{"n_layer": 14, "d_model": 256, "n_head": 2, "n_kv_head": 2, "head_dim": 128, "d_mlp": 704, "vocab_size": 6755, "activation": "swiglu", "norm": "rmsnorm", "norm_place": "out", "norm_eps": 1e-06, "positions": "rope", "rope_base": 10000.0, "rope_fraction": 1.0, "qk_norm": true, "attn_scale": 0.0884, "bias": "none", "tie_embeddings": false, "parallel_block": false, "init": "uniform", "init_std_qkv": 0.0266, "init_std_o": 0.00503, "init_std_up": 0.0266, "init_std_down": 0.00304, "optimizer": "muon_variant", "lr": 0.00488, "lr_mult_o": 1.15, "beta1": 0.93, "lr_head": 0.00339, "warmup_steps": 27, "schedule": "wsd", "decay_fraction": 0.31, "decay_shape": "sqrt", "final_lr_fraction": 0.1, "batch_tokens": [16384, 32768], "seq_len": 1024, "doc_mask": true, "train_tokens": 388300000, "steps": 16472, "dataset": "wikipedia_en"}
MLP neurons of a small language model. Each row is named by its layer, matrix (gate and up: input weights; down: output weights) and neuron, and shows model dimensions 0-127. Each number is 128 + 32 x the weight over its row's rms, rounded and kept within 0 to 255. Numbers have three digits each. A neuron's up and down rows have the sign that makes its largest values positive.
After each neuron's rows is what it responds to, as a language model described it from the Wikipedia text at the highest values.

L10.gate600:084099090101105105093140081130132179103107115142122115105100109130199059122101110089143167121087132189156114085156185139093163106095114160128116103124130128133111124108099164166080155101143136135092114145164106177121162147143160102177163107147101120167172137104183096139145072111153161098118151154139093172098109096117108119099176107137193134147122135139160152159094099117127201131124
L10.up600:130104140085145096154099117172088157162130210112167122173087169107123131075093113108128168048171185080148095141101098134108174152146086164136178126138104117140195169089141120104166170085172183165133191084188107121098093090108082120114164150143112137121144158115102136086167065087151150209132123128156081141063153163095180135135130133151192135170107147094122113169173165116093139172107
L10.down600:103147138107123137114123130213107134106158167071106026123182059082158140064153155095122146157062086130121112162155086098083076149133098102119168103123127159108073118142128070164119166120088156095128132087137140118174111086121157120089167121141127082135080126088153113129074138105101143142117099116198118116073059133171129078208136172167123145160114147103182161093072089129150075186126
Responds to: Table header word starts. Opening or inner pieces of split words in table headers, headings and list labels, mostly sports results tables, e.g. Sur|face, Event, Chall|enge, sub|mission.

L4.gate399:164122150095139106055119128126155168079107104128075067128150105085128148149097113115146127131116100149086106092142162144142161133089067176138140107160147066173091156136133154139145126110136131120121152169115148125125124058074090164145222142092120136137129158089131119085138156115238156069083064128106191112155125130112116129081063110125145037118107117141175077120134185174114140145087
L4.up399:109102115124158156164098139120087096101141132102178187104158119098148116172141074076137088129081179158107106137101180163144084126098126156173114148151125206130126059125155117177128164157185182183158089116145147130133122141165086092118118174088189171152161111175097147103195113110102139175091182161125110121158150161171099132141144169162151081121040077147099148137109151191140061140113
L4.down399:142147112115097121100143083127178136192102119068084089143092120144159144132101179137129207093120129140144166121133097076096178113145086166137127091115149062137117125147088120074154096138113116080094144118113127132092157089099149161150091121175085094079139151083143111153108111089152142092158080067144103128146154052107141091108125117120169167101165116125148149147153135108121170138176
Responds to: Start of list or table entries. First word or word-piece opening an infobox line, table cell or clause, e.g. Website, Bronze medal, Starring, Racing Santander, "deg" of degrees, and linking words like later, Similarly, According.

L4.gate654:087138085124105109060107108179136155126125164076128161130117142123161148133131135103166169088145105177165134115121103125144092106130158138082105111127109136130174146110203160100119168127103148123136158084119181076175109085122121092149131082166105101142092201072099139164142119139119174140097111145095111106080122153089104177073168119164110137145210085103173158170141152146122112064118
L4.up654:131127163126097057151093198149121151111142140091174102107101098102133064124183101125110113068113173148082149156062089132163183129110085170166123114167132144155142073176162122081139101160134137136118172071147073079105121065163068105163182138158113139133119097149124104128141108142119110149139123115178194114054132127139155156145089119116104107068109150129162152117097128192050174134113
L4.down654:108167100113189165073116141101134125157103079171107158123124170141117126192156155175125102176120069096139203066141114102095126123177162155058151103165149084063129125127109101172106092124141144132133080145149139111143116182136130137106129136169119098119201115099159166132122178083137160078111129087053098119190150094119149077106112160066175175160099151128124158160131159113158128149124
Responds to: Word starts in tables and statistics. Word-initial pieces or short words inside Wikipedia tables, sports statistics, and census text, such as comp(iled), Commun(ist), °, decision, spread.

L5.gate544:075150136047162136124128148127155137174143145147114131159136129114064137151207093144109155117085100127078148127180096142163153129172057108162127126134093105142170082121219099093182096170125111150153158133109145112102091100116084119116120145126159084127234183126176145164135055127151126150123137158099154163149119138090140201130150124105174146076154142180093213144122111080126095166109
L5.up544:097144097144134135153136188114102116092095094127136093097154151075148156143108153118156101104117080154101095103123101145178102118142150135113154106101162098080112103160153166105148204125123108183105110099136089170095127160179135110167078079121111119138084121078127147109121105124091098093098134153153105175121104125103154152128164120146136152134074143150097144145125088106128099131108
L5.down544:122147117135187141111077084119165126113154154146147092122151154127111085102196125126166158131124120134087131133111150131154154065149078127112062148111111110136111110053133066171186096150129133101104133164137110140126087085163107116114190145126166125091170141136160137151129183138122114124084129179137087119148141165107150109103202091093089136083160120193072133140133079175098114156095
Responds to: Main verbs after subjects. Main verbs right after a subject or auxiliary that open a movement or change clause, usually followed by a preposition, such as went, came, started, fell, working.

L10.gate332:096122136113128162152145072128106162144108136138083169136150139158131139110157144174047157153117109089175128131167117121038220115170142093083067156114168083112103101136102105184126141138116133078145110131103168151117162134126149152155170098111077123091110156172109139139084111132113051112106091144128116090145144154126167174118132137105124122077157166113110152068116122169087070127125
L10.up332:081080108166132141172134099122087050098125142131152158164094140142155091099067095098160090087166146198128160090136138167142112073085143102140151146128129125152147114081114150155144140162096133162106148086118149159085140154145152082061090125095183052127095126128102067102106153150125069081122068134143153097108150084086152157133136116107147127175147111141109098168067166145150137134112
L10.down332:141129155105133080135164170163169156208117108154147138066148099103142163148153158121153159143100130144126126135091103104100110095065161158038104179109186083118210151110125177134105089137128103107183180166153144071156128111176132095193154132150096142136156125110207132185150118111129153112150228139120095138110086135139120101112187144103131134086132136118114062147160098090151086119139
Responds to: Main verb after subject. Main verbs or their final word piece right after a subject, especially speech verbs (stated, said, told) and transitive actions (lost, cuts, tampering).

L4.gate15:111131073095052126156153114112185146155123115117141134116158089109098169171208129114164101144203183127030133116113093125132090134131136149107109164153147100064079126035135153148145157199143125153133138102127160120112161181131130122107184118131143070150143075125109146133177107164142085124108181136168129104102113098155140135148111135108125151115136085107085145115146173171081099155073
L4.up15:138180128170131116187081098113132107118166128106122124118151095088067131156138133152095120129119152114121184085176116144128199117148167072094167111142134103078170118161143137162175169149125083136140131081105130118161106128098064111166040109134107103124122135109143055125176077116055068128144112184158168144131139140061172131166103124213172121166129119121121175062124174128091095156134
L4.down15:087100079094120131108156125111177126140081159172167149100155199105141165086144147106146160125101119125131049165106119117101088072179142165196088155087125109143157082074183130072087102134107146157129099168116118118091126158127205111126194126120121154115164093123154156136081159131114179114096130153147113128169102096163118145129150142051120127108142152165106097141168045125145111123143
Responds to: Clause main-verb predicates. Main verb or predicate word right after a subject, auxiliary, or "to" in narrative prose, e.g. went, suffered, increases, away, direct.

L5.gate197:124146120128111208155121147168105112169125116139081115147097155162133168136204087091120138124181131126117116167122085039190135127124107171089117132106151063139132127146098137151121103125124162150097141071141093102115117187138184086096098131062109085087101131106136114093188099130103176137142103184107109132148049138131169117194137097128114156156136121093153115108111114152130103168094
L5.up197:150088146206130078122127116174083177136087113111079167055120129161134159209202083120107138108080107134175090124152101121130111151124146105111135147112138125155132138131135100119163086113162163150132105085175140086116112120127178116101135140114127157136179137131154115106053076102148067187174071122182104140050148168183096089144161120144155088150195099141082127107105135185124110195145
L5.down197:144137120094192198109101181129154112102127144142182136154101066098111098102111115103136102142161118084077200124135169149122129088087199166151135074147107136115138132132139156084071137142106114126105170139106122153133136132134106143141156070182139111169133112088067105203139165149068172116083131081129186084172116116105138161110095171139047138144109122124183119095123152061149130036145
Responds to: Website field labels. The word Website as an infobox or table field label before a URL; also first pieces of split words (pra, weap, adop) and units (%, mi).